Weights of a small transformer language model.
Architecture: LayerNorm before each block, rotary positions, no biases in attention or MLP, tied embeddings, normalized queries and keys.
MLP neurons of a small language model. Each row is named by its layer, matrix (gate and up: input weights; down: output weights) and neuron, and shows model dimensions 160-287. Each number is 128 + 24 x the weight over its row's rms, rounded and kept within 0 to 255. A neuron's up and down rows have the sign that makes its largest values positive.
After each neuron's rows, "fires on" lists the tokens most often at its 100 highest values on Wikipedia text that the model never trained on; "raises" lists the tokens whose logits its output raises most directly, leaving later layers aside.

L6.gate202 [110 130 128 133 102 154 113 163 108  97 152 120 190 176  75 133 128 145 123 122 130 155 122 133  87 169 106 141 136 113 117 126 141 132 124 162 116 116 147  98 171 140 131 145 182 179 138 153 165 125  88 154 119 171 156 128 131 128 122 125 174 165 115 157 135 136  69 139 147  66 110 147 105  93 128  88 174 167 110 124  87  90 159 103 128 126 134 147 138 144  83 161 152  88  77 117 113 133 157 138  94 113 131 111 138 143 146 155 116 174 119 110 115 141 138 108  79 151 115  98 127 130 143 123 118 155 123 107]
L6.up202 [125 126  83 145 120 150 118 142 131 117 105 166 112 148 104 130 140 130 144 148 147 149 110 133 127 137 119 143 178 122 144 117 112 115 128  88 134 167 167  89 174  94 116 109 149  93 172 104  59 154 132  95 128 101  99 114 115 126 100 117  84 117 134 151 101 103 107 139 148 114 135 111 133 136 128 156 115 106 149 137 115 121 150 148 133 136 117  95 149 117 168 175 160 103 130 143  97 128  89 155 123 172 119 118 132 137 141 153 113 132 115  98 121 126 127 113  89 170 125 168 112 108 130 129  72  95 139 174]
L6.down202 [173 156  99 127 126 107  99 117 134 112 151 109 130 155 139 134 132 193 112 141 128 133 128  80 122  84 134 157 118 160 134 145 167 164 121 112 107 109 120 117  95 204 118 166 136  69 112 132 113 130 103 152 114 129 181 116 117 117 113 126 133 152 118 166 142 168 104 126 145 143 140 135 102 125 112 133 128 148 135  98 168 138  82 102  84 143 132 142 138  75 110 136 128 114  92 113  97 150 156 132 138 105 125 126 122 160 117 117 130 120  78 123 125 157 108 117 135  83 144 126 151 141 155 104 105 124  99 104]
fires on: "==", "."
raises: " However", " There", " While", " The", " They"

L3.gate337 [130 143  70 138 134 109 145 134 126  96 116 128 121 140  95 158 149 134 144 116 146  95  88 164 143 118 140 140 135 115 111 123 133 168 141 122 120 129 142 146 150 123  94 139 133 126  87 120 114  82 114 162 160 147 153 147 116 138 133 140 122 124 110 170 126 107 135 109 124 204  97 123  88 121 138 126 141 126  80 116 132 158 111 124  99 116 110 153 130 110 168  85 130 132 145 155 139 140 102 115 109  97  84  96  90 151 106 133 140 112 172 132  81 142  86 101 117 143  92 136 113 118 125 141 106  83 113 114]
L3.up337 [154 127  71 165 143 100 126 132 146  95 132 144 139 180  89 172 146 116 157 106 152 132 111 151 145 133 159 129 144 124 100 122 156 175 112 151 106 151 149 132 129 125  89 110 106 127 102 110 124 117 126 169 125 135 133 117 156 134 108 170  92 151  98 152 156 125 138 118 126 179  76 123  98 105 134 138 160 166 102 130 119 168  91 134  93 120 116 155 142  97 159 115 108 131 133 163 129 124  90 125 151  84 104 149  93 143 101 128 138 124 168 124  78 146  76 121 120 136 113 132 124 135 129 136  86 102 133 106]
L3.down337 [136 117  46 147 143 137 111 148 205 111 109 132 129 157 114 144 120 149 146 133 136 133  97 141 163 117 141 142 138 137 133 100 184 140 175 133 143 139 133 131 123 156  96 108 116 113 101 132  91 114 120 165 156 151 125 124  99 167 113 144 124  81 114 107 119 133 129 114 146 157  92 104 113 103 134 138 140 126 121 104 149 155 106 139 115 132 143 153 153  89 167 119 134 115 140 169 105 154 112 118 127  94 113 139 110 128 118 129 135 130 142 142  86 120  83 119 127 154 127 130 107 140 130 110 124  84  98 127]
fires on: "=", " age", "Early", "History", " early"
raises: "=", "Un", "John", "History", "-"

L5.gate177 [117 121 134 121  88 116  98 150 162 135 145 132  98 149 161 124 130 100 172 123 106 129 141 124 125 129 132  88 134 173 141 133 120 156 119 145 101 112 123  96 123 151 113 142  93 133 139  88 133 158 112 131 128 125 118 119 136  92 131 175 126 117 120 140 172 146 104 100 115  98 163 118 111 107 138 122 145 160 143  54 149 118 157 154 144 129 125 144 122 176 132 151 122 144  93  86 151 125 160 132  95 171  99  89 125 125  98 125 139 143 137 104 150 151 135 150 157 115 141 164 146 131 131 164 152 166 133 136]
L5.up177 [126 137 136 128 107 118 155 169 175 142 187 144 131 104 129 128 118 149 170 118 108 149 183  99 143 164 134 109  91 113 137 153 139 147  93 146 123 111 109 118 144 159 160 141  80 130 124 139 146 143  97 117 139 156 103 152 154 130 108 122 110 164 137 120 180 160  92 137  83 116 105 119 126 107  81 126 134 102 145 126 147 132 151 177 144 131  68 120 125 187 115 108 125 107  98 108 144  81 141 110 125 122  96 111 140 132 141  98 130 140 109  90 155 121  99  83 157 140 130 138 145 134  72 157  73 164 152 169]
L5.down177 [ 99  83 124  67 112  92 103 109  94 162 123 122 114 105 149 108 113 160 133 157 115 161 111 143 126 141 132 109 165 125 126 129 115 189 122 129 132 157 142 116 150 156 127 109 112 113 144 160 152 177 157 153 164 136 184 134  79 128 109 101 126 110 131 100 160 131 111 104 134 125 129 141 167 167 149 152 143 107 139 134 141 130 155 135 129 120 165 136 111 123 136 141 128 145 115 128 155 108 143 121 102  98 105 121  89 145 165  96  99 105 159 125 132 108  93 131 150 151 133  84 169 150 156 121 124 134 142 138]
fires on: "\n"
raises: "|", "-", "\n", " ", "'"

L6.gate512 [161 156  91 128 125 147 121  99 158 142 118 173 135 100 120 146 114 157 136 111 146 170 105  83 125 151 128 156 145 134 144 149 116  93 158 124 107 123 124 118 124 142  88 175 131  75 121  92 119 101 104 110 159  90 130 188  90 114 126 147  86  75  84 152 140 167 132 146 136 159 158 106 128 118 129  86 135 119 114 140 169 147 125 123 145 117 146 129 120 136 125 151  85 164 111  82 134 148  92 137 129 107 116 116 132 134 146 124 142 160 130 100  99 117  94 179 159 157 129 115  78 131 108 109 150 136 106 120]
L6.up512 [128 136 108 136 147 138 102 149 138 158  82 134 104 105 125 114 101 154 172 118 130 106 125 120 166 125  89 132 114 114 128 112 145 113 133 148 105 130 114 135 122 119 125 119 150 100  98 154 145 163 139 181 137 130 148 167  85 114 102 173 103 119 112 107 126 164 123 129 116 108 110 102 117 138 165 141 154 109 117 132 149 138 163 148 148  94 142 132 119 138 132 119  90 132 132  73 162 161 137 117 137  92 139 167 107 128 104 139 134 142 135 110  99 120 143 119 158 146 161 130 103 125 156  56 115 107  98 156]
L6.down512 [148 142 116 155 170 141 113 115 134 153 129 123 120  98 139 130 116 131 160 124 121 143 124 136 124 150 138 109 119 188 167 120 124  91 154 139 119  91 145 128 151 213 105 135 140 118 132 142 117 101 143 115 160 133 169 161 112 123 132 101 126 108 141 148 120 135 132 113 123 118 156 140 145 108 153 128 131 120 130  78 149 161 134 103 166 141 116  91 158 114 115 114 115 146 130 134 173 132  96  91  87  71 161 108 145 117 136 126 102 125 137 126 133 116  98  84 105 158 146 109 105 126 130 132 114 133 140  73]
fires on: "\n"
raises: "When", "===", "====", "While", "After"

L7.gate53 [150 129  87 127 173 135 125 133 156 103  90 159 146 133 128 170 138  83 148 145 126 134 150 150 119 146 131 163 128 138 105 108 105 126 109 109 106 140 131 129 139 136 110  84  93 105  71 151 110 117 130 159 137 134 112 167 145 106 150 152 102 141 112 124 118 163 186 119 148 174  93 130  98 116 137 107 122 144  82 144 126 144 157 156 140  90 130 112 112 125 133 146  86 151 118 104 116 154 130 122 107  75 149 146 167 136 141 147 122 133 123 134  84 118 100 103 151 155  79 169 102 102 141 130  96 105 117 161]
L7.up53 [149 125  88 131 179 140 138 135 159 130 101 147 154 132 106 174 135  83 158 138 125 129 144 165 122 139 135 166 136 142 108 111 102 125 110 103 104 136 141 135 154 132 109  83  91 107  76 154 122 120 134 152 142 129 112 171 144 102 131 133 109 162  98 122 113 157 179  97 157 167  96 122 105 109 132 110 122 138  80 134 126 135 154 160 143  97 138 120 119 115 149 137  97 140 127  92 101 157 124 115 103  79 147 138 155 128 137 146 117 128 128 124  95 120  98 112 136 153  88 162 112 115 152 122 102  92 116 154]
L7.down53 [137 102 101 145 192 132 114 138 154 125 109 139 130 125 135 156 103 150 158 140 101 122 146 122 118 109 139 127 149 130 120 115 116 136 129 118  93 149 115 141 143 142  94 123 110 127 106 169 141 120 112 156 149 117 114 129 104 113 141 121 111 131 116  98 120 131 152 104 178 144  97 142 121 106 134 122 131 149 118 112 117 125 170 139 137 126 138 152  77  98 116 106 113 134 138 120 117 195 136 113 111 110 124 155 121 139 138 132 100 119 144 123 114 127  84 118 138 139 122 127 123 101 154 140 105 120 119 149]
fires on: "\n"
raises: "|", "\n", "-", "==", "==="

L5.gate59 [155 139 144  83 124  85 137 164 133 138 157  95 115 162 143 112 106 115 131  92 133 118 104 108 129 124 143 117 119 186  91 149 125 162 140 126 156 120 168 147 109 123 140 100  85 144 161 134 125 140 152 106  75 130 114 134 112 122 127 135 136 135 124  95 142 102 134 102 116 125 178  90 124 124 136  78 160 170 126 112  97 123 123 171 112 141 145 171 101 134 127 156 142 146  96  85 124 171 153 130  82 109 135 151 108  87 183 131 152  76 122 132 148 105 117 120  99 116 152 144 147 125 119 133  84  78  84 160]
L5.up59 [131 113 116 118 164 108 154 120  99 153 129 110 157 145 133 109  99  88 129 110 158  88 147 192 140 164 145 137 136 142  85 104 139 148  99 111 161 117  99 162 110 132 137 186 160 182  95 107 148 137 137 100 120 100 127 132 107 107  85 138 165 143 134 108 122 129  88  50 118 126 119 117 133 127 112 107 109 153 129  94  93 144 125 133 111 127 106 155 140 114 165 124  98 101 124 121 115 114 147 105 124 138 148 170 108 132 151 114 137 121 107 180  91 100 142 120 157 134 179 123 170 108 130 145 100 136 151 119]
L5.down59 [154  85 116  95 143 141 144 174 124  99 158  52 110 117 137  90  86 118 106  89 119  72 112  91 125  90 135 133 141 150 128 126 127 149 127 119 164  81 148 128 119 142 122 116 106 137 175 130 111 112 126 102 122 163 138 141  96 146 122  88 137 162 135 104 115 126 122 107 120  94 109 131 173 135 132 137 113 120 153 120 123 141 135 138 129 156 143 185  96 100 134 100 114 131 136  99 140 153 105 117 104 120  97 133 116 103 161 150 114 104 123 163 151 112 142 117 126 148 110 109 130 120 126 129  64  92 129  99]
fires on: " Ex", "ap", " br", " Br", " exp", " Conn"
raises: "ires", "ect", "ire", "ons", "ex"

L9.gate410 [113  97  63 105 150 137  89 129 121  93 148  81 174 152 141 197 131 121 149 147 119 132 148 134 131 155 107 178 109 102 119 114 118 130 159 115 151 126 154 102 138 125 111 121 123 101 112 144  86  88 107 137 151 127 119 136 128 123 158 114 104 137 151 145 118 150 131 106 105 115 106 156  88  89 116 149 103 122 148 161 105 111 156 186 132 122  93 118 115  88  98  98  98 132 109 133 119 129 136 129  80 133 155  98 156 108 105 169 122 121 115 119 103  44 153 112 113 128 109 143 147 118 159 124 128  69 115 195]
L9.up410 [105 111  98 163 125 100 105 151 131  76  99 125 147 153 115 166 129 114 155 104 134 165 142 113 149 143 114 114 116  79 109 115 136 143  87 167 140 114 145 126 115 172 130 179 114 150 120 132 149 126 119 156 122 139 109 160 158 114 131 159  93 164 166 127 123 116 133 155 105  87 121 133  90 150 142 123 135 177 128 108 101 100 138 139 123 116 140 123 111 104  97 115 125  96  64 139  83 143 130 147 118 116 172 107 145 139 145 115 140 170 140 133 114 154 139 134 144 100 124 139 157 130 170 149 108 146 129 104]
L9.down410 [118 137 122 100 135  99 108 113 142 107 109 117 154 146  93 143  93 167 143 128 119 146 142  97 124 110 102 168 129 145 131 142 140 158 136  93 100 128 111 111 137 166 123 150 111 107 105 154 135 118  68 152 122 120 137 168 118 100 130 108 150 110 112 139 144 130 151 124 148 156  99 100 121 126 113 110 166 146 158 105 121 128 145 115 107 138 154 143 132  95 108 145  89 128 140 115 140 144 152 127 136  88 139 126 103 123 148 109 116 108 106 154 104 112 126 137 139 146 136 136 132  87 171 104 126  95 132 138]
fires on: "==", " ==", "."
raises: "\n", " However", " The", " While", " In"

L10.gate39 [142 127 116 121 106 140  88 106 128 102 162  95 140 169 113  90 130 150 207 128 164 142 117 124 125 100 105 134 115 107 153 105 120 105 164 114 109 136 123 106 161 130 107  91 125  74 164 120 177 161  76 141 116 102  88 156  80  97 110 141  90 114 153 144 136 169 150  97 138 126 126 139 115 108 161 119 131 142 153 125 120  99 120 114 147 137 121 113 113 123 145 139 125 123  93 159 129 114 122 120 102 111 134 150 149 106 143 146 113 168 129 115 114  88 112 121 134 146 159 145 123  98 134 136 146 114 120  90]
L10.up39 [134  86 100 169 150  99 126 179 144 129 113 122 112 102 118  95 149 157 156 129 156 130 133 127 183 137 115 147 132 137 148 144 118 121 109 133 132 183 159 151 147 153 130 134 136 172 127 137 121 129  98 121 123 138 123 144 123 167 123 100 131 105 133 123 163 139 150 139  80 141 147  91 112 106 146 140 164 153 100 172  79 151 139  83 114  98 126 113 149 119 113 106 135 132 130 173 103 135 135 105  99  68 198 152 123 142 135 116  95 178  90 110 130 174 104 131 106 174 120 136 129  96 125 145 111 102 151 144]
L10.down39 [118  89  93 161 134 144 109  74 179  96 124 121 134  97 125 152  92 112 117 146 146 106 107 127 126  97  89 146 132 113 152 105 121 132 175 142 114 115 162 138 138 163 102  92 124 161 164 132 136 124 100  76 145 149 142 118 139 153 102 149 128 122 142 151 122 154 132 129 119 100 146 129 146 125 188 113 118 120 124 146 124 125 129 146 131 123 115 122 149 149 123 120  97 164 109 125 137 130 127 115 126 114 171 156 104  67 146 153  93 138 134 153 115 107 153 134 102 170 143 111 153 125 119 139 137 119 140 113]
fires on: "\n", "'"
raises: "While", "When", "On", "In", "During"

L6.gate586 [124 146 108 155  88 105 172 111 125 155 134 118 109 137  92 116 130 134 139 130 126 152 134 115 117 155 138 110 127 112 131 132 133 147 103  84  94 175 140 114  95  91  82 143 144 113 133 149 125 112 158 162 100 123 180 166 139 114 175 134 134 143  95 124 107 116 134 141 122  96 110 120 132 138 154 129  96 124 132 114 120 140 164 131  84 116 126 133  82 151 135 148 115  88 147  92 100 141 121 143 142 146 155 134 145 134  78 134 162 126  54 115 144 147 173 169 106 124 156 146  98 125  81 160 121 125 114 135]
L6.up586 [113 103  96 155 171 135 118 117 105 193 106 142 172  95 112 136 134 111 154 123  97 132 113 158 130 142 100 108 143  94 109 136  88  91 103 121 116 148 140 123 144 136 112  62 147 160 150 109 132 135 104  97 140 139 135 115 133 132 140 124 138 117 142 120 132  60 115 120 118 156 117 156 146 144 137  96 143 123 102 139 116 154 148 140 155 136 130 177 145 129 142  83 140  78 105 120 129 114 131 112 114 101 109 116 131 118 157 151 107 143  96 104 109 108 114 134 138 131 112 144 102 144 105 169 141 163 133 139]
L6.down586 [142 127 134 111 140 129 119  95 156 107 144  95 116 102 137 137 158  93 130 124 145 130 139 149 122 122 122 143 159  77 153  91 146 140 130 135 113 109 133 107  72 136 114 124 122 134 159 135 135 160 156 119 140 182 148 158 124 103 120 134 161 141 117 138 106 167 134 118 128 108 155  83 122 172  89 145 114 134 161 124 104 126 121 109  81 140 175 133 120 133 113 144 119  99 117 117 107 116 113 121 151 134 188 124 104 120 121  92 152 126 103 132 111 112 145 156 108 134 130 106 113 110 138 135  99 135 111  91]
fires on: " of", " in", "–", " entire"
raises: " the", " this", " these", " his", " any"

L6.gate348 [155  90 145  81 103 182 107 130 155 122 107 124 165 122 100 201 100  82 109 144 117 172 158 165  85 132 126 143 119 150 123 129  95 150 149 108 128 116 148 142 146 135 130 119 117 125 107 157 159 164 123 148 119 147 128 116 111 100 103 120 152 123  96 126 145 148 127 134 106 160  99 136 146 129 126 102 102 149 141 149  65 116 112 134 138 128  94 155 102 138 126 125 100 122 122 161  97  88 132 145  74 107 157 153 133 173 161 175 117 104 155  98 126 121 146 116 150 124 110 162 160  86 133 133 132 158 161 157]
L6.up348 [121  77 103 117 202 139 165  95  96  92  90 127 164 106 114 141 103 102  96 143 149 101 164  93 141 107 105 156 135 149 118 129 133 128 112 123 115 142 134  87 136  77 145 106 111 135 117 116 117 137 153 148 138 143 101 175 127 175 166 114 110 122 139 158 104 110 137 143 108 162 129 107 124  91 157 118 108 166 179 113 119  96 146 123 110 106 129 126 117 107 141 143 111 143 115 164 145 180 128 121 143 159 135 139 175 164 125  87  92 120 102 128 103  91  86 148 117 162 112  85 175 156 132 147 103 123 114 101]
L6.down348 [108  77 129 115 138 131 114 145 151 123 128  83 143 164  97 156 127 102 152 140  73 160 156 153 128 142 128 147 130 128 109 137 109 160 118 125 126 107 141  93 135 143 135 123 110  93  85 132 132 121 144 141 146 121 112 123 133 102 113 110 153 128 114 123 191 152 146  97 161  80  80 154 120 127 157 136 101 119 173 108 142 107 145 137 134  96 178 172  92 150  88 135 115 142 114 122 112  90 160 157 121  80 118  82 128 115 122 137 120 124 162 158  95 124 136 135 119 105 120 141 150 102 173  86 117 106 129  97]
fires on: "==", " =="
raises: "\n", ")", " |", ".", "),"

L5.gate253 [156  60 131  99  95 118 166  94 120 158 138  80 105 121 107 134 151 124  91 117 115 128 101 100 144 122 124 109 116 127 121  87 148 102 129 163  97 150 127 114 120 144 146 114 169 165 159 134 129 113  73 139 154 151 120 119 128 104  92 176 141 122 151 158 108 155 146 145 150 159 113 115  49 157 128 101 131 114 169 147 107 127  82 148 119 139 135 146 148 172 129 147  94 117 145 147 135 138 137  87 104 138 127 106 146 104 114 113 155 138 105 129 129 149 112 120  99 137 130 125 147 149 130 157 113 139 139 123]
L5.up253 [152 104 153 125 105 126 108  94 149 138 114  91 149 146 101 154 156 120  98 109 117 116 128  72  96  87 120 120 139 120 136 110 131 124 127 164 108 117 135 135 125 115 129 126 159 178 140 160 136  99 127 168 139 149  96 146 156 138 106 157 155 122 134 129 159 156 132 142 182 114 119 106 137 176 110 108 154 147 103 125  89 110  78 122 120 141 139 131 158 133 159 113 122 148 159 152 124  89 101 117 124 131 133 117 143  91 101 154 165 123  91 174 107 134 153 162 110 178 139 102 123 151 162 110 117 156 136 106]
L5.down253 [105 100 136 118 148 134 129 155 136  78 126 132 136 121 140 111 137 111 140 130  80 121 138 133 148 154 164 173 165 103 130 124 158 143 150 108  86 149 156 129 140 147 101 141 117 107 106 115 130 150 110 120 154 132  95 178 148 134  98 122 125 133 103 125 137 175 145 111 104  89 146 141 161 103 146 147 111 128  78  97 123 100 148  95 129 125 131 111 120 157 169 155 125 121 145 133 162 132 131 146 152 167 144 106 124 129 155 136 118 129 132 134 157 149 137 126  89 137  76  89 159 133 166 128 152  99 128 123]
fires on: "he", "re", "e", "ke", "ie", "de"
raises: "ctor", "ction", "gan", "ux", "ct"

L9.gate546 [161  92 147 149 111 105 159 104 159 122  91 118 111 134 171 139 112 162 171 134  90 164 138 140 183 123 116 109 115 151 121  97 148 155 162 143 140 147 110 149 134 137 152 109 135 147 129 140 112 186  94 154  76 140 118 138 148 150 115 138 209  78 114 110 114  92 149 141  51 136 131 109 125 121 101 113 119 109 128 122 120 160 136 126  87 135 108 120 158 142 124 182  88 159 150 136 109 155 125 134 150  71 113 135 121 120 116 137 118  95 121 131  87 167 128 146 116 101 140 107 149 103 129 130  98 134  86 120]
L9.up546 [117 142 161  96 118 159 110 123  96 117 150 109 130 138 138 141 103 136  96 181  99 111 103 107 185 112 140 116 101  97 111 146 129  84 163 114 159 120 124 137 124  94 137 125 107 154 108 147 136 129 106 116 145 119 158  97 113 101 129 141 108 149 122 102 122 141 106 149 104 110 120 126 138 141 142 101 110 119 125 141 128 122 126 143 145 136  95 133 112  80  96 147 119 147 155 171 129 146 125 122 110 190  75  98 127 144 101 154  99 145 120  91 127 143 155 117 137 119 138 197 136  94 156 100 162  91 153 127]
L9.down546 [156 150 125 149 121  87 135 108 138 121 100 103 129 136 102 114 154 115 126 172 132 111 140 138 122 107 136 140 146 111 139 137 127 163 162 138  98  86 153 150 130 144  89 113 181 120 147 124 127 118 144 112  81  96 133 148 128 107 146 115 174 152 139 144 103 105 137 163 130 150 168 131  92 122 143 116 166 125 133  88 123 122 126 177 138 163 150 154 124  76 153 171  90 137 134 104 133 115 114 112 144  78 149 129  99 128  74 141 140  74  92 159 127 143 153 125 114 139 132  75 122 110 161 178 111 125  97 131]
fires on: ",", " of"
raises: " these", " they", " this", " it", " young"

L10.gate234 [132  86 108  93 140 128 126 112 115 122 158 125 139 120  97 167 161  99 135 161 143 140 133  98 136 111  89 156 118  80 119  96 108 141 128 113  78 123 163 141 131 106 110 171 165 111 111 134 140  97 112 146 122 153 108 157 161  83 130 166 132 153 131 151 117 120 109 129 145 144 116 148 155 101 111 115 141 147 122 109  74  71 117 124 144 144 118 111 125 119 155 123  76 108 130 150 119 143 171 133 123 135 109 121  79 156 104 100 131 126 104 152 137 139 171 130 139  97 157 127 131 144 176 149 155 121 145 148]
L10.up234 [150 110 116 106 109 131 149 142 140 154 184 117 174  94 126 165 134 127 139 143 126 112 165 114 132 138 111 132 145 125 105  82 118 152 178 131 103 107 141  90 144 113 135 142 114 108 125 116 128 146 116 153 134 178 111 102  90 102 108 126 152 127 149 131 162 139 159 114 117 149  75 127 127 108  92 137 135 188 137 153 119 139 129 121 159 135 141 130 119 130 113 129 131 144  91 119 158 156 183 163  80 125 119 143  91 108  93 101 141 148 106 141 114 116 123 115 153 102 154 161 132 102 151 143 126 136 101 119]
L10.down234 [111  94 124 105 158 133 112 116 146 159 161 108 127 173 115 109 138 150 135 162 126 148 160 117 146 114 100 129 126 121 133 106 153 147 195  75 163 175 122 123 126 140 110 172 156 128 134 188 127 139 101 126 144 135  85 109 133 120 118 162 166 135 139 126 123 109 167 146 140 179 114  88 115 119 114 108  96 133 132 128 149 164 123 138 138 147 123 124 138  99  84 148 108 124 172 145 134 149 187 139 135 106  99 143 112 161 133 101 159 100 112 145 161 102 137  96 152 119  97  76 141 146 113 137 135 100 135 116]
fires on: ")", "==", " ==="
raises: " |", "\n", " ;", " Also", " However"

L3.gate187 [115 128  92 130 153 126 128 112 123 118 130 132 152 160 126 118 134 136 148  90 127 147 140 116 147  94 103 170 124 131 128 138 123 128 100 120 134 146 187 116 129 132  76 132  97 108  83 118  81 105 128 128 129 158 169 148 119 133 105  67 163 108 135  97 107 165 156 130  92 141 137 182 127 108 161 138 160 113 104  83 130 136 148 129 132 115 122 122  97  97 139 159 123 107 117 139 142 134  96 171 198 101 125  93 135 133 140 121 127  93  94 126 176 128 138 110 142 120 140 111 111 141 122 156 106 114 176 149]
L3.up187 [112 119 118 108 151 128 122 117 135 167  93 118 150 138 148 118 144 102 127 109 128  94 148 111 130 123 141 169  85 142 137 145 123 138 140 120 127 134 143 144  92 159  90  98  74 119 103 125 101 102 121 169 139 103 131 118 137 168  98  81 117 120 109 109 136 135 207 132 112 131 142 141 136 103 171 179 183 101 101 114 159 123 125 106 142 129 151 103 135 134 146 145 171 114 132 155 110 156 101 158 141 128 130 122 169 128 154 129 128 135 100 118 165 140 113 100 116 120 148 134 108 110 101 135 110 132 150 108]
L3.down187 [139 108 169 121 137 131 144 123 135 145 120 132 112  98 130 111 129 137 145 104 143 117 129 113  80 133 121  77 142 129 104 123 139 141 173 121  91  80 110 136 146 114 198 150 130 144 114 148 106 176 108 116 158 107 112 151 111 159 140 162 125 122 119 115 142 115 112 111 160 159 100  84 133 145  85  97 114 156 160 128 109 151 130 144 151 177 135 158 159 146  84 154 132 138  89  91 107 101 123 157 113 142 142 113 144 133  79 126 137 146 132 130 124 109 156 125 181 157 117 127 152 109 137 137 155 163  98  96]
fires on: "2", " left"
raises: "nd", "ne", "ter", "ist", "x"

L5.gate623 [ 82 133  68 174  93 126 122 162 137 142 150 129  99 119 130 154 133 128 146 119 119 118 148 150 118 155 107  99 143 129 115  93 190 120 119 162  93 127 135 110 108 144 146 175 131 133 108 131 126 109  87 157 144 133 133 162 100 123 114 139 135 110 131  88 168 149 138 108 120 170 145 136 120  81 123 126  87 114  88 144 185 141 123 120 139 111 105 113 129 158 115 120 119 120 110 100 147 159 129 132 156  92  99  92 132 126 149 151 114 134 111 133 136 146 125  86 137 166 119 131 114 146 149 130 145 113  94 157]
L5.up623 [119 127 120 138 134 151 138 160 155 146 129 126 110 141 168 127 114 116 173  96 136 101 105  95 150 102 124 155 162 146 127 142 152 151  97 157 124 128 174 134  99 129 120 128 115 131 101 128 141 121  76 150 118 117 163 146  92  83  86 126 112 119  89  99 156 156 155  98 118 179 143 132  88 121 127 146 157 142  89 128 153 168 111 129 162  80 109 122 152 144 120 141 114 107 124 105 170 152 116  88 169  85 113 102  96  85 127 137 138 146 121 120 147 111 124  89 142 149 138 143 117 168 118 122 133 127 117 128]
L5.down623 [129 109 111 163 172 165 142 112 142 137 141  78 105 122 130 147 109 115 176 117 137  95 101 168 167 110 150 140 162 156 120 140 167 131 159 112 124 130 131 110 154 137  97 103 142 121 143 145 103 140 154 105 141 118 133 114  83 118 125 128 125 137 131  87  97 132 140 104 168 149 134 120 120 130 131 127 107 153 133 108 162 186 181 111 127  99 100 135 133  73 122  75 123 123 115 150  91 179 110 112 126  82 149 135 134 141 134 180 130 161 139 118 104 119  93 123 116 155 115 106 110 122 120 135 145 141 116 127]
fires on: "\n"
raises: "==", "====", "Professional", "===", "By"

L10.gate252 [143 131 101 146 104 110 126 120 158  98 117 125  97 117 153 136 105 131 143 119 167 109  89 153 120 166 160 113 131 131 133 122 105 182 143 146 105 141 127 129 124 100 130  93  89 141 165 166 145 160 125 125 166 131 127 156  88 156 169 118 130 147 107 131 130 139 113 143 123 170 126 142 112 137 128 103 132 125 116 125 100 143  94 130 144 135 113 156  74 147 140 128 143 143 142 150 151 138 145 135  87 151 157 147 123 109  98 114 104 149 166 155 105  89 101 152 113 174  94 122 137  89  93 149 110 101 147 136]
L10.up252 [120 154 129  93 143 130 116 126 156  99 167 120 123 135 131 156 137 163 157 109 126 154  98 103 129 151 152 114 117 120 170  76 153 148 110 103 153 147  87  89 114 135 155 108 178 103 141 108 119 146 128 138 138 103 126 153 131 151 151 111 142 145 140 128 153 137 121 138 121 110  87 144  80 103 104  70 134 148 162 140 178 152  86 120 131 145 140 105 143 135 107 170 121 153 103 103 100 147 117 107  88 120 148 122 123 122 141  88 133 154 141 173 124  93 133  83 162 150 105 158 130 106 126 120  92 143 143 138]
L10.down252 [160 127 141 123 142 125 119 119 120 144 119 134 150 115 143 137  66 141 122 152 105 137 123 144 121 149 163  94 118 122 121 131 128 168 189 106 144 157  71 118 147 165 110  80 118 117 180 133 121 114 143 129 172 122 145 147  63 143 135  94 108 125 120  99 130 117 134 125 122 161  97 114 131 127 160 104 153 136 123 112 133 114 138 126 126 149 128 137 118 107 150 145 148 119 101 169 111 134 119 109 103  79 129 111 128 147 136 127  95 137 132 146 121  91 100 133 141 144 104 100 152 150 173 150 112 123 144 118]
fires on: "\n"
raises: "-", "==", "\n", "U", "===="